config.toml
n_layer = 14
d_model = 224
n_head = 7
n_kv_head = 7
head_dim = 32
d_mlp = 896
vocab_size = 1024
activation = "gelu"
norm = "layernorm"
norm_place = "pre"
norm_eps = 1e-05
positions = "rope"
rope_base = 10000.0
rope_fraction = 0.25
qk_norm = true
attn_scale = 0.382
bias = "all"
tie_embeddings = false
parallel_block = true
init = "uniform"
init_std_qkv = 0.026
init_std_o = 0.0
init_std_up = 0.026
init_std_down = 0.0
optimizer = "muon_variant"
lr = 0.0251
beta1 = 0.95
weight_decay = 0.014
lr_head = 0.00705
warmup_steps = 0
schedule = "wsd"
decay_fraction = 0.699
decay_shape = "exp"
final_lr_fraction = 0.05
batch_tokens = 65536
seq_len = 256
doc_mask = true
z_loss = 0.0001
train_tokens = 216100000
steps = 3298
dataset = "wikipedia_en"
MLP neurons of a small language model. Each row is named by its layer, matrix (up: input weights; down: output weights) and neuron, and shows model dimensions 16-143. Each number is 200 + 30 x the weight over its row's rms, rounded and kept within 0 to 999.
After each neuron's rows, "fires after" lists the tokens most often just before its 100 highest values on Wikipedia text that the model never trained on.

L6.up90,207,274,200,209,165,172,194,197,256,210,186,217,219,167,143,224,210,228,179,205,188,221,215,185,145,215,235,205,216,199,196,209,215,194,218,141,114,233,209,191,149,157,181,205,199,150,174,200,154,210,232,200,230,197,185,234,202,231,172,204,262,210,186,166,181,136,165,171,219,177,198,198,217,195,232,175,217,216,215,204,188,230,189,181,223,253,179,264,237,215,174,189,197,224,220,185,175,185,170,119,142,201,160,161,210,188,205,174,236,192,223,204,182,207,197,280,202,220,252,147,256,155,185,196,231,183,212,182
L6.down90,210,266,184,176,187,186,189,194,198,184,231,212,242,164,133,193,156,219,168,201,176,220,222,172,200,243,190,146,199,226,173,217,208,228,164,155,190,182,215,216,185,182,176,226,203,185,229,229,161,197,223,206,250,211,234,244,231,171,168,119,216,264,208,166,179,184,238,180,226,245,245,206,193,161,235,178,199,191,205,220,189,295,194,201,235,212,181,232,194,198,180,171,253,177,242,209,192,225,234,174,199,174,182,187,181,216,219,187,183,225,195,195,202,201,192,201,163,169,226,182,187,209,182,188,183,190,168,193
fires after: "u", "ov", "t", "g", "o", "ec"

L5.up557,182,230,209,192,155,210,243,251,224,210,232,184,177,226,170,244,174,202,220,255,211,175,205,214,217,193,204,171,159,195,206,232,223,169,197,217,214,205,233,189,195,139,216,213,172,251,251,232,191,197,163,230,271,191,189,204,176,131,187,171,203,251,222,203,150,199,173,167,149,163,190,193,176,224,224,221,177,204,197,206,276,224,203,227,202,211,162,156,204,140,190,192,186,222,163,146,159,213,217,174,208,222,210,157,192,202,190,201,241,238,236,150,198,230,214,196,230,132,229,217,152,238,204,212,216,198,220,274
L5.down557,202,208,190,219,180,205,184,188,240,157,155,147,233,240,141,199,186,227,161,185,212,263,223,189,246,187,210,206,229,185,212,184,161,212,194,176,247,239,181,191,231,193,212,193,187,173,233,189,237,212,185,168,217,215,191,139,178,231,196,186,201,188,192,144,140,168,249,188,241,224,206,214,225,192,217,173,200,215,240,208,180,240,199,176,215,163,195,168,180,211,158,225,219,164,160,199,164,202,230,191,240,181,163,201,213,185,268,213,207,195,228,210,209,285,199,193,184,220,201,164,194,93,177,223,206,159,218,174
fires after: "u", " B", "g", " M"

L9.up391,219,188,238,190,154,231,185,185,194,196,133,184,170,215,161,176,228,144,239,221,261,222,193,202,231,211,197,203,170,213,183,181,182,190,246,146,187,204,162,172,207,212,194,206,128,240,236,273,212,190,168,241,203,177,172,189,216,197,202,154,194,231,200,137,211,229,202,210,186,153,228,207,211,232,218,217,164,238,177,227,124,185,130,266,197,219,198,168,166,202,207,229,209,170,229,188,167,199,144,192,159,229,193,185,192,217,187,173,168,186,197,215,192,220,211,206,187,198,171,205,226,167,201,220,138,187,280,164
L9.down391,162,192,132,209,216,203,169,169,168,230,192,200,209,251,175,182,177,206,241,196,197,191,162,220,274,183,206,224,139,232,138,247,162,190,227,238,195,204,195,238,219,190,187,208,238,214,191,216,253,195,188,213,180,194,154,202,227,206,193,178,176,160,224,218,164,178,182,236,198,194,153,227,165,255,212,187,161,192,183,220,235,241,220,220,255,171,172,212,188,165,224,178,185,190,221,194,160,169,232,259,187,156,265,205,164,156,163,230,193,236,187,209,232,173,185,200,175,220,180,184,207,182,229,190,164,176,190,202
fires after: " t", " T", " S", " B", " "

L6.up85,151,203,213,179,226,247,141,226,257,246,225,224,212,210,212,225,167,175,195,240,216,252,230,201,183,189,184,260,149,222,174,161,226,198,200,275,168,190,166,152,198,221,190,147,224,226,154,191,159,176,202,242,164,206,247,233,235,168,224,196,186,148,185,226,242,213,182,212,184,253,191,185,142,182,217,165,173,165,226,207,201,205,234,173,194,167,227,212,226,156,221,184,227,189,233,241,232,248,202,188,172,215,127,235,189,218,186,188,210,160,227,198,200,247,213,171,158,194,166,161,226,184,231,213,174,176,218,202
L6.down85,190,214,199,216,203,214,253,211,208,232,214,205,204,170,220,210,219,184,256,202,172,198,203,242,162,164,206,221,179,189,212,227,138,195,176,263,216,208,158,208,189,206,215,184,224,102,205,175,182,239,242,216,156,217,281,123,188,225,170,193,242,230,126,220,157,167,221,204,216,186,190,194,179,257,217,168,162,216,234,245,200,184,206,237,201,180,189,181,252,205,230,193,210,200,209,202,203,266,171,183,224,221,213,185,230,219,162,232,233,196,223,214,182,191,176,140,195,221,154,219,221,201,234,194,209,170,180,155
fires after: " C", "ar", " W", "h", " Ch", "il"

L9.up531,175,196,166,151,178,230,215,193,136,180,204,228,256,180,234,150,179,230,147,213,200,181,219,231,245,180,247,207,216,142,187,225,270,149,200,234,184,186,212,144,207,177,165,219,147,146,202,165,154,223,262,214,238,225,203,195,172,198,148,233,218,202,232,185,158,204,185,226,174,181,189,196,209,186,219,201,202,218,186,187,150,195,218,175,230,255,211,181,195,135,214,189,222,168,220,194,187,237,202,215,198,256,238,185,182,186,224,207,213,150,228,212,234,162,213,230,222,191,195,208,183,216,222,233,189,172,190,201
L9.down531,235,213,174,140,209,179,173,183,174,202,161,215,176,258,191,165,200,177,209,152,185,165,184,230,192,201,238,193,222,192,247,213,237,228,211,193,270,184,192,196,223,150,123,220,223,255,177,151,190,217,201,181,194,185,202,215,170,290,229,206,223,174,218,164,233,205,196,178,235,162,204,185,206,166,268,203,177,206,238,189,206,163,197,207,187,209,191,166,172,261,244,207,184,250,165,223,228,256,214,200,210,160,193,170,196,240,212,168,217,255,189,200,257,145,212,185,211,194,205,264,213,212,200,200,194,212,240,186
fires after: "ec", "r", "he", " l", "y"

L9.up342,267,169,216,240,172,160,211,222,202,181,210,179,192,230,172,210,209,209,216,200,183,158,232,206,162,231,188,191,211,225,216,158,180,279,202,177,182,182,207,230,148,208,157,259,220,179,199,229,187,213,207,159,209,180,190,148,222,167,191,206,187,227,215,188,225,166,218,244,191,157,220,248,186,216,247,149,236,235,222,216,109,163,224,200,160,201,193,220,201,207,207,189,214,188,243,183,184,153,125,205,233,199,192,163,234,173,203,221,175,238,206,184,182,166,179,202,158,195,268,164,206,216,201,247,209,190,219,235
L9.down342,249,179,207,194,144,217,153,216,226,219,203,220,201,248,218,244,213,135,198,204,188,217,218,154,235,223,193,188,173,221,178,236,229,252,190,206,149,196,179,148,186,176,209,282,205,228,251,236,158,185,220,205,216,191,195,199,185,200,209,141,224,219,178,205,215,161,205,192,229,221,251,204,219,251,191,221,203,192,229,182,209,185,192,247,201,167,212,196,170,176,186,189,256,203,159,195,237,227,214,221,207,183,194,157,171,194,128,200,241,199,208,135,225,186,213,237,171,207,197,226,258,204,158,181,228,225,221,165
fires after: " r", " a", " s", "-", "r", " R"

L5.up400,219,191,273,231,155,231,224,156,170,189,184,242,154,188,196,216,168,225,208,181,182,205,211,151,192,230,202,223,189,219,122,183,150,226,206,155,191,201,233,156,214,184,201,205,209,184,218,202,232,210,228,197,265,163,180,185,233,190,232,201,211,239,187,198,248,170,185,217,197,174,185,193,220,235,218,200,263,214,163,215,214,169,223,217,204,193,186,186,195,197,209,226,174,119,234,219,212,176,221,210,203,198,192,203,206,144,140,200,180,212,186,240,214,131,173,201,223,196,240,179,184,191,216,249,220,174,182,196
L5.down400,181,183,245,244,198,178,276,167,175,243,232,215,173,236,211,176,196,181,244,192,232,170,216,187,220,165,167,253,204,173,224,239,202,215,247,194,196,210,175,187,179,193,210,221,266,185,192,204,199,234,197,220,170,137,167,193,127,238,183,257,193,221,217,165,167,216,171,193,226,213,140,201,248,217,224,186,178,189,265,230,174,137,166,267,207,187,266,239,159,193,233,210,204,239,179,160,208,224,225,140,195,206,199,133,210,190,179,192,158,187,205,250,206,140,223,199,178,213,244,189,194,178,192,230,196,189,214,231
fires after: " s", "r", "m", " R"

L3.up752,250,209,204,155,193,203,199,161,278,220,179,224,169,249,226,202,189,163,233,215,200,219,207,199,217,161,195,195,201,167,241,228,219,197,203,158,144,210,193,152,210,207,253,193,148,165,211,177,183,217,270,210,194,238,177,239,200,247,230,177,172,235,181,247,183,209,174,210,228,207,208,187,174,184,198,223,243,230,229,222,197,197,243,182,203,159,183,204,200,127,189,229,221,182,150,242,229,226,182,224,193,181,216,203,171,185,234,207,144,207,226,174,172,204,234,183,194,212,228,179,222,179,199,235,213,152,209,256
L3.down752,211,184,230,176,180,148,178,118,192,199,174,223,224,175,203,230,226,246,234,181,171,285,213,199,213,205,205,245,214,186,195,236,183,169,187,246,177,175,152,245,128,213,190,179,232,191,184,217,188,199,167,170,201,192,188,163,155,163,190,210,204,164,205,168,214,191,168,160,196,246,174,180,232,151,207,154,187,160,216,200,214,206,145,210,192,231,172,182,198,270,250,216,185,191,176,225,268,162,209,234,207,162,184,181,182,184,210,204,285,220,179,169,192,189,201,169,185,240,122,197,242,211,161,189,245,173,240,206
fires after: "ot", " o", "h", "r", "9"

L2.up742,237,173,175,266,188,149,140,261,242,197,204,192,199,198,226,150,167,184,235,201,195,210,182,209,196,224,218,197,162,251,199,115,239,248,233,221,196,219,170,172,203,200,194,208,215,152,173,198,176,175,173,183,211,177,159,198,238,193,185,184,219,193,194,237,242,187,206,230,191,136,202,198,189,225,226,171,231,171,199,189,200,197,219,240,217,227,184,251,191,287,224,158,209,171,177,218,182,220,213,217,175,233,197,209,225,195,170,127,186,165,209,214,198,217,155,203,203,200,225,112,165,207,229,209,195,271,194,259
L2.down742,180,209,191,175,202,189,217,235,190,192,203,185,125,187,158,240,187,199,201,203,186,170,189,195,227,255,213,218,270,254,170,217,192,175,126,229,167,182,188,184,148,245,150,186,209,222,156,203,233,181,215,223,176,149,214,230,228,219,189,210,165,233,223,188,242,258,187,185,299,234,193,163,166,216,177,230,227,197,219,189,269,149,146,197,241,182,225,222,221,243,213,151,251,196,228,223,196,220,185,195,227,184,172,194,224,216,225,184,187,157,177,201,209,212,259,223,226,121,236,199,163,147,214,188,193,193,257,240
fires after: " s", " a", " com", "i", "a"

L2.up441,186,174,229,149,196,235,179,224,212,245,213,229,183,209,236,182,203,215,232,191,177,200,242,157,165,182,227,241,191,151,217,213,197,237,169,162,221,224,172,206,162,239,194,235,204,224,150,228,139,228,160,232,199,202,256,195,182,189,219,166,237,211,228,202,242,240,186,209,196,254,190,211,195,156,199,145,175,186,212,202,234,181,206,136,181,163,198,123,234,204,192,213,207,151,245,173,215,211,153,184,173,180,152,199,232,163,204,181,225,188,202,254,154,167,205,135,205,272,191,193,190,230,224,143,192,209,188,255
L2.down441,174,238,196,180,194,182,133,218,191,224,175,163,192,168,194,220,228,146,196,185,162,181,226,206,219,201,196,242,249,231,206,168,176,221,189,259,231,227,182,149,234,220,196,196,177,179,176,179,151,205,209,248,216,203,207,257,150,218,194,206,230,170,172,166,211,217,253,230,188,167,215,240,145,191,168,236,196,206,200,219,168,248,141,187,179,228,257,191,198,211,230,217,176,156,203,227,186,225,197,213,217,248,228,175,148,207,170,215,252,232,227,188,199,198,197,157,192,210,210,242,167,209,170,190,149,220,229,193
fires after: " W", "or", "ur", " c", "ar"

L2.up4,231,221,270,215,197,180,257,140,187,230,177,178,227,209,170,144,182,186,217,170,214,259,182,191,134,227,168,165,151,158,205,249,196,166,231,224,175,236,230,212,171,182,157,234,125,250,166,212,211,222,184,192,212,210,169,125,193,227,200,197,208,181,237,171,228,192,215,222,172,157,192,178,155,209,204,201,180,231,180,176,159,199,172,248,254,240,207,192,155,209,242,256,241,204,220,209,214,178,220,215,187,207,192,163,214,209,215,166,231,195,193,249,230,249,154,203,250,221,188,181,225,228,210,198,231,156,177,269
L2.down4,153,219,198,229,152,208,162,197,190,276,258,201,207,164,216,176,220,189,201,169,166,179,162,242,188,182,209,231,217,195,225,173,212,219,231,196,201,225,170,203,163,186,178,222,186,169,189,197,206,222,219,165,253,178,168,162,249,171,210,239,272,178,265,179,209,200,179,227,194,169,168,193,150,175,203,211,206,227,242,203,179,193,223,191,190,171,174,238,199,176,222,266,167,207,203,160,199,228,200,209,209,150,207,170,203,248,260,221,246,225,146,221,181,180,229,165,194,191,206,179,245,213,205,177,175,142,161,185
fires after: " t", " T", " P", " p", "our"

L6.up74,186,209,231,206,243,222,183,130,197,174,225,219,205,121,199,234,221,228,239,183,160,187,181,217,202,229,193,213,222,222,213,249,239,189,229,233,232,168,236,189,134,181,205,205,183,202,197,216,160,216,211,197,128,215,178,265,238,228,154,215,258,227,230,182,211,217,203,184,201,210,226,218,235,184,221,187,155,161,122,227,231,201,214,169,240,234,183,241,171,159,205,180,177,199,229,225,209,205,158,179,253,206,173,261,220,214,219,163,245,174,230,222,213,178,201,211,189,234,162,262,221,188,188,203,222,195,167,187
L6.down74,220,169,206,170,136,192,164,185,178,209,221,205,182,237,158,216,226,184,245,159,211,201,229,173,167,216,210,180,200,190,202,239,166,204,275,143,226,232,191,261,221,178,246,233,222,177,178,162,164,180,208,161,258,197,191,138,231,182,176,163,200,205,162,176,244,242,248,187,183,183,216,202,248,199,229,224,174,185,192,206,220,195,259,185,246,223,259,214,248,151,213,139,202,208,159,172,172,225,189,205,220,195,209,170,196,191,212,226,215,263,202,182,237,253,217,199,193,173,193,192,153,232,210,175,166,163,180,248
fires after: "m", "t", "c", " was", "p", " is"

L5.up264,255,208,212,171,169,210,210,201,188,215,190,184,169,179,213,204,224,200,234,264,223,152,236,173,187,203,153,192,195,147,203,167,204,289,153,167,183,192,220,206,202,181,167,225,213,178,236,217,225,227,180,202,156,171,233,211,185,223,212,175,201,164,259,229,164,203,234,162,161,178,213,198,146,210,234,116,163,196,166,203,211,212,238,221,190,190,190,190,192,241,189,154,283,180,177,210,216,135,259,184,176,213,157,204,200,178,220,197,154,202,217,161,191,195,197,197,215,198,204,209,220,201,205,159,201,133,207,226
L5.down264,219,162,220,211,218,225,234,179,199,199,234,167,232,233,221,180,214,197,174,229,155,182,183,177,194,187,192,204,186,182,198,183,165,157,195,231,163,163,184,194,159,239,178,168,213,194,200,203,169,160,220,190,191,188,171,238,271,218,235,213,145,157,220,254,154,238,224,244,181,214,207,213,167,173,208,194,243,212,207,198,203,265,163,242,231,225,200,186,237,184,196,147,145,234,152,241,204,211,243,158,160,230,207,206,195,231,212,185,200,215,230,208,152,179,203,231,249,188,116,203,184,183,255,237,210,132,155,199
fires after: "un", " J", " R", "z", "up"

L2.up350,193,194,212,176,192,195,186,141,208,229,223,230,216,196,172,198,211,253,180,188,245,184,193,213,206,222,171,253,241,158,250,179,262,204,184,231,182,140,183,242,162,216,181,160,238,148,254,201,229,189,221,180,241,232,218,214,162,182,227,202,194,217,204,126,228,174,183,144,242,162,180,216,166,171,240,147,208,189,203,198,196,218,183,218,177,189,184,181,168,219,174,193,153,225,199,179,221,237,214,214,169,188,173,124,140,212,203,228,202,182,169,147,208,153,180,240,196,204,189,197,224,224,187,222,175,193,179,206
L2.down350,238,242,193,236,212,192,226,176,180,175,201,161,167,197,203,198,156,224,198,220,199,213,219,180,257,184,243,128,213,230,148,212,163,163,187,211,163,191,221,204,259,177,175,172,181,189,226,218,185,235,243,211,159,198,206,198,200,208,188,152,179,247,215,160,179,154,226,210,111,214,216,230,156,191,188,173,179,246,156,170,229,192,206,218,229,219,212,249,193,172,223,249,173,247,174,178,200,206,235,142,222,239,220,175,226,170,207,199,230,153,166,167,217,275,205,216,204,221,178,197,210,212,200,221,245,259,194,185
fires after: "1", " (", "9", " o", "b", "d"

L10.up384,205,205,185,223,186,168,227,170,178,164,176,163,226,209,174,184,219,187,232,214,247,231,224,194,199,208,163,154,170,231,178,203,179,212,162,194,208,190,217,214,214,177,225,201,196,156,240,211,149,226,201,231,228,186,202,188,190,286,229,232,165,175,263,177,252,82,195,192,186,186,190,234,233,151,202,226,242,224,170,186,169,197,211,256,267,171,223,209,192,207,248,251,200,172,163,169,202,221,150,232,176,202,190,166,200,210,251,173,249,227,217,181,197,170,156,257,173,187,204,248,199,209,210,183,188,218,209,203
L10.down384,194,218,168,224,212,213,221,229,220,173,144,208,189,191,198,220,250,199,216,234,161,224,228,251,239,222,186,160,239,171,211,189,229,236,187,234,192,224,181,215,202,174,223,202,171,152,211,186,219,237,206,215,222,160,200,179,175,176,182,212,230,215,186,232,197,191,256,183,193,220,210,249,239,185,206,165,219,192,204,184,176,227,204,164,258,235,227,180,215,140,205,194,188,220,184,188,191,209,254,223,186,216,188,191,208,140,105,187,176,206,163,217,179,223,173,164,239,268,208,176,241,218,224,182,209,192,210,182
fires after: " P", "p", "m", "a"

L2.up572,209,221,238,195,203,217,189,196,230,232,204,266,217,282,162,198,251,173,201,211,225,218,228,225,243,189,218,167,215,130,227,222,184,178,196,196,182,255,201,162,181,225,167,126,159,197,236,206,204,195,199,209,212,198,162,259,232,235,178,199,201,219,168,205,224,217,219,189,167,205,207,253,239,190,206,168,214,209,182,168,196,197,237,237,142,251,209,202,149,194,176,205,176,242,208,247,223,190,191,178,198,179,242,213,214,189,200,147,160,183,208,150,194,170,202,243,161,197,215,225,189,158,196,228,187,206,151,236
L2.down572,171,239,182,223,184,170,240,143,182,143,220,217,213,218,205,240,176,198,260,208,145,194,217,210,206,235,140,187,220,146,232,240,246,182,206,179,163,224,213,241,164,209,190,159,233,156,183,185,200,171,167,183,240,153,173,198,222,204,215,217,229,230,217,199,169,156,238,159,183,234,227,196,235,175,236,201,176,169,209,186,125,176,171,218,180,209,231,157,137,199,210,178,229,174,175,215,195,169,241,285,206,223,199,199,157,141,227,220,180,219,189,252,199,206,174,167,226,251,185,241,218,216,155,228,193,235,200,192
fires after: "ou", "h", "d", "ac", "c", "r"

L11.up97,219,251,179,207,207,283,195,173,205,235,197,201,201,239,195,201,197,197,163,166,244,172,240,139,199,165,161,182,166,159,213,158,222,189,188,172,201,216,228,170,237,197,127,177,165,200,158,183,148,214,188,212,213,228,192,174,226,180,196,207,209,256,229,175,195,190,144,185,181,167,216,195,276,155,201,206,225,220,150,216,208,154,191,240,196,172,183,222,142,232,212,192,168,164,212,152,260,198,199,266,179,177,183,217,205,188,183,193,193,203,252,209,270,195,183,245,216,189,176,174,275,201,205,248,176,223,128,124
L11.down97,195,223,223,184,180,190,200,180,214,225,206,206,143,192,193,230,203,191,193,235,217,161,240,216,160,212,208,165,180,197,227,223,229,162,213,248,235,165,196,254,130,262,172,228,188,227,213,260,197,225,162,183,205,202,220,174,174,173,204,210,193,264,188,220,203,197,165,163,222,221,219,167,210,193,229,183,211,222,186,184,207,217,176,153,201,179,209,148,212,225,171,196,207,230,186,192,204,218,214,210,146,177,231,217,198,186,176,189,184,157,206,204,221,117,262,189,181,183,247,229,168,166,261,208,234,186,222,216
fires after: "r", "p", "ol", "es", "l", "il"

L9.up340,249,173,202,186,217,182,212,187,220,210,201,220,195,192,240,136,198,198,134,179,214,188,266,168,196,256,237,171,242,228,211,188,214,245,240,208,193,253,190,185,181,211,187,248,186,163,169,251,130,192,236,161,269,210,195,211,189,230,130,201,200,215,231,192,196,205,230,184,194,225,206,253,164,174,218,215,153,168,211,146,189,214,189,194,210,249,189,247,194,147,170,217,131,165,225,178,190,170,181,233,141,227,197,253,161,218,187,216,250,190,231,187,272,143,211,185,193,173,246,187,180,168,213,206,182,212,209,213
L9.down340,176,231,213,231,182,208,144,183,235,178,162,185,186,204,178,200,261,227,220,199,228,271,231,217,118,173,265,202,216,207,228,201,211,191,192,206,180,188,214,221,173,163,227,233,234,204,201,256,165,155,193,229,202,128,210,239,199,190,205,210,203,174,185,182,160,261,208,260,251,155,143,180,206,200,190,189,214,158,261,157,168,204,239,167,210,230,186,209,148,228,208,207,191,221,228,232,261,162,186,196,178,206,255,231,219,198,226,156,197,192,195,180,230,161,202,145,173,201,186,185,166,235,224,213,216,143,220,168
fires after: "l", "ec", "o", "r", "i", "v"

L6.up22,175,154,227,205,173,183,205,199,201,271,215,251,201,227,230,175,203,211,208,196,168,139,153,205,217,229,196,139,167,235,226,199,178,196,226,204,210,207,212,174,158,230,192,171,163,219,201,209,155,226,171,236,247,202,170,252,268,239,166,211,177,173,190,165,211,218,188,191,182,255,215,198,212,222,206,116,204,235,175,132,165,219,210,275,239,162,201,193,209,209,199,207,176,196,197,217,173,156,231,212,186,216,158,161,245,196,192,170,178,215,200,163,167,187,226,238,141,236,200,190,150,200,163,205,249,184,135,235
L6.down22,237,180,171,185,156,168,155,204,225,218,207,215,220,241,171,208,204,190,209,218,273,182,235,184,179,191,221,155,193,183,187,222,197,239,168,273,228,169,227,192,229,140,195,219,225,193,220,203,148,166,236,179,178,238,205,218,194,202,179,180,196,221,225,202,220,193,248,258,164,249,186,200,204,207,202,176,224,190,178,165,242,203,212,204,247,174,203,184,220,225,237,129,166,192,158,138,182,200,181,196,158,230,255,227,209,197,178,160,191,157,193,199,159,221,202,194,212,199,212,174,236,217,181,204,247,206,187,188
fires after: "r", "a", "7", "9", "h", " V"

L2.up418,184,179,178,209,227,226,151,158,182,168,204,135,161,254,159,225,195,183,227,224,200,206,168,152,207,218,224,210,153,203,181,182,169,192,229,221,195,180,225,151,211,210,200,185,162,179,213,225,178,204,223,201,210,227,186,225,222,237,243,206,148,256,223,188,204,165,204,219,169,96,197,264,233,171,204,241,254,227,192,218,239,187,208,191,153,203,235,206,213,184,190,208,206,178,174,205,224,219,145,206,183,153,187,201,229,190,219,259,195,192,263,202,177,198,207,230,240,179,176,168,218,198,207,212,165,219,196,151
L2.down418,187,243,162,178,198,145,257,171,189,155,216,224,166,201,196,232,198,231,238,158,204,219,234,172,262,229,150,185,241,162,187,203,209,189,182,170,198,234,150,213,177,124,199,259,245,178,179,199,192,184,160,202,174,253,222,222,191,219,202,211,156,223,154,189,219,262,178,164,179,154,185,207,169,152,224,236,191,194,209,175,117,214,215,194,219,212,220,183,194,173,152,200,231,189,220,211,205,200,236,229,204,177,230,171,233,225,243,145,154,180,206,210,190,171,206,120,198,190,144,182,247,179,182,203,256,232,283,231
fires after: "h", "ac", "p", " a", "m", "r"

L9.up103,181,193,202,200,201,185,168,207,209,196,235,182,211,219,241,221,227,183,204,196,226,200,215,163,201,211,214,206,221,200,277,226,196,273,171,184,213,141,211,214,214,219,181,208,219,187,167,135,238,215,215,183,203,198,211,145,232,147,268,183,225,168,183,209,252,190,194,240,182,139,245,167,215,212,193,180,228,170,222,161,173,189,252,185,192,225,169,234,219,205,205,139,225,221,210,151,203,190,235,192,255,181,170,228,193,214,173,171,191,193,186,214,217,113,157,224,213,184,232,203,221,248,159,197,198,239,210,197
L9.down103,182,150,222,192,155,156,198,162,191,196,224,224,228,203,261,169,160,203,274,221,220,184,184,151,207,228,184,197,241,271,218,207,237,198,153,304,194,205,215,173,201,203,174,184,196,225,165,157,197,177,200,181,164,218,129,260,179,147,184,175,236,227,185,141,217,207,172,182,193,172,188,188,174,229,166,185,223,224,187,208,228,213,192,232,158,152,184,182,219,168,203,130,214,185,257,225,222,180,232,177,199,212,173,241,178,175,208,205,165,189,210,189,175,190,187,217,153,158,210,226,138,217,229,198,197,223,242,160
fires after: " s", " f", " ", " a", "p", " re"

L6.up40,193,266,224,184,182,164,154,232,204,236,180,177,229,196,226,211,224,226,219,250,178,184,158,279,178,220,153,218,157,212,202,196,224,189,165,183,201,203,217,210,160,172,199,228,184,197,210,186,155,120,122,186,267,168,169,153,131,169,185,147,256,228,209,211,159,179,227,201,218,183,198,208,205,151,173,184,203,175,212,238,229,236,167,171,192,218,231,211,191,183,197,183,201,209,215,190,169,211,185,107,228,182,158,171,174,218,198,216,270,228,220,221,185,216,225,200,224,276,233,205,203,233,210,170,215,182,216,249
L6.down40,183,239,151,220,165,109,195,211,225,204,250,161,198,228,154,155,184,221,172,192,171,197,217,203,161,211,169,231,237,153,205,201,229,241,93,190,153,188,224,207,180,250,186,205,216,191,255,195,223,181,198,146,236,180,239,237,189,210,207,173,228,213,204,124,146,188,206,204,226,189,248,226,190,181,196,238,182,185,202,225,262,226,204,188,233,175,195,188,230,248,161,170,268,206,155,177,179,243,133,190,232,186,152,205,203,213,215,205,184,204,218,207,202,215,193,201,155,223,215,204,209,191,209,204,201,161,186,211
fires after: "u", " D", "un", "ec", "t", "g"

L5.up401,196,247,202,204,135,198,174,160,181,201,173,264,260,188,185,225,216,153,213,209,197,229,225,174,160,263,240,217,196,253,239,206,132,178,218,171,206,178,223,206,152,112,207,182,185,211,180,193,199,238,177,180,224,174,194,183,235,254,174,157,263,203,204,169,179,198,193,221,205,215,205,187,243,148,214,206,203,222,162,175,222,228,225,243,220,193,184,232,214,191,203,232,181,199,200,131,190,239,162,201,213,223,151,270,168,209,198,217,186,199,237,195,208,212,230,187,229,204,223,229,220,181,208,187,185,215,184,200
L5.down401,172,210,158,238,217,172,246,159,175,249,191,210,203,245,214,207,209,233,223,159,172,162,154,170,235,165,233,225,213,164,198,228,190,175,241,189,251,236,154,176,243,211,239,200,206,226,147,230,195,155,212,176,162,218,238,166,212,158,176,198,227,193,184,193,219,198,186,237,253,218,217,166,183,219,179,186,209,174,238,232,130,185,150,225,229,183,223,223,187,230,247,191,204,175,152,208,238,263,189,229,183,203,282,206,245,178,190,202,195,170,197,205,217,207,199,227,201,227,168,202,202,196,248,196,245,161,165,191
fires after: "al", "ent", "c", "t", "ist", "a"

L5.up419,209,206,197,174,232,147,222,181,197,195,230,219,173,219,248,220,206,155,217,181,196,147,189,181,195,218,212,151,186,175,177,177,215,154,250,221,218,164,257,224,230,186,182,179,182,192,181,228,154,235,219,262,208,211,181,214,195,190,202,199,220,206,253,212,100,150,136,174,170,207,202,243,244,200,202,193,196,223,219,193,208,186,246,209,224,215,148,239,150,241,232,191,216,231,212,148,223,204,235,198,177,200,151,202,201,151,171,189,177,230,240,153,220,265,249,208,170,181,174,197,235,134,226,220,217,123,231,216
L5.down419,146,224,170,200,186,183,152,225,198,188,156,199,195,208,209,176,144,170,185,184,224,147,258,214,194,163,213,214,220,198,236,225,235,198,226,216,190,213,221,183,195,220,183,231,232,191,148,138,211,218,183,206,170,188,294,189,221,200,207,200,217,277,184,238,201,192,164,202,220,195,193,226,236,193,132,219,255,212,246,132,215,200,189,156,224,229,228,183,144,187,226,128,222,223,207,235,206,227,188,215,165,233,194,203,236,243,204,218,231,180,211,205,205,243,183,185,196,165,202,171,148,216,228,204,158,222,217,222
fires after: "as", "an", "al", "s"

L3.up358,216,217,169,149,254,181,226,203,125,188,239,192,170,265,192,204,252,191,200,172,265,171,172,154,213,136,205,202,218,198,205,199,184,215,214,224,262,202,242,205,187,215,191,131,148,194,261,205,160,200,170,175,216,146,186,196,194,172,219,210,147,184,164,239,198,232,211,222,173,226,197,213,198,170,215,218,178,143,225,244,217,172,194,224,143,217,227,181,250,221,207,258,177,237,188,206,233,196,219,177,192,205,224,222,238,163,199,245,228,192,227,167,202,202,214,154,245,184,186,268,191,207,176,210,190,189,135,287
L3.down358,184,222,201,244,124,158,166,221,185,212,193,161,220,205,172,228,168,243,177,196,175,190,206,209,210,177,188,199,258,123,220,224,207,212,225,215,219,215,200,211,258,185,207,187,243,212,172,169,211,219,159,209,195,221,230,219,145,251,195,169,219,175,213,184,212,172,195,194,218,145,185,223,218,209,229,228,189,216,192,202,216,164,194,208,217,179,239,164,169,214,241,187,203,169,220,206,127,184,179,236,153,195,163,168,189,153,223,191,143,146,196,145,217,192,213,231,192,238,213,181,203,229,176,212,199,247,284,210
fires after: "d", "r", "l", "a", "w"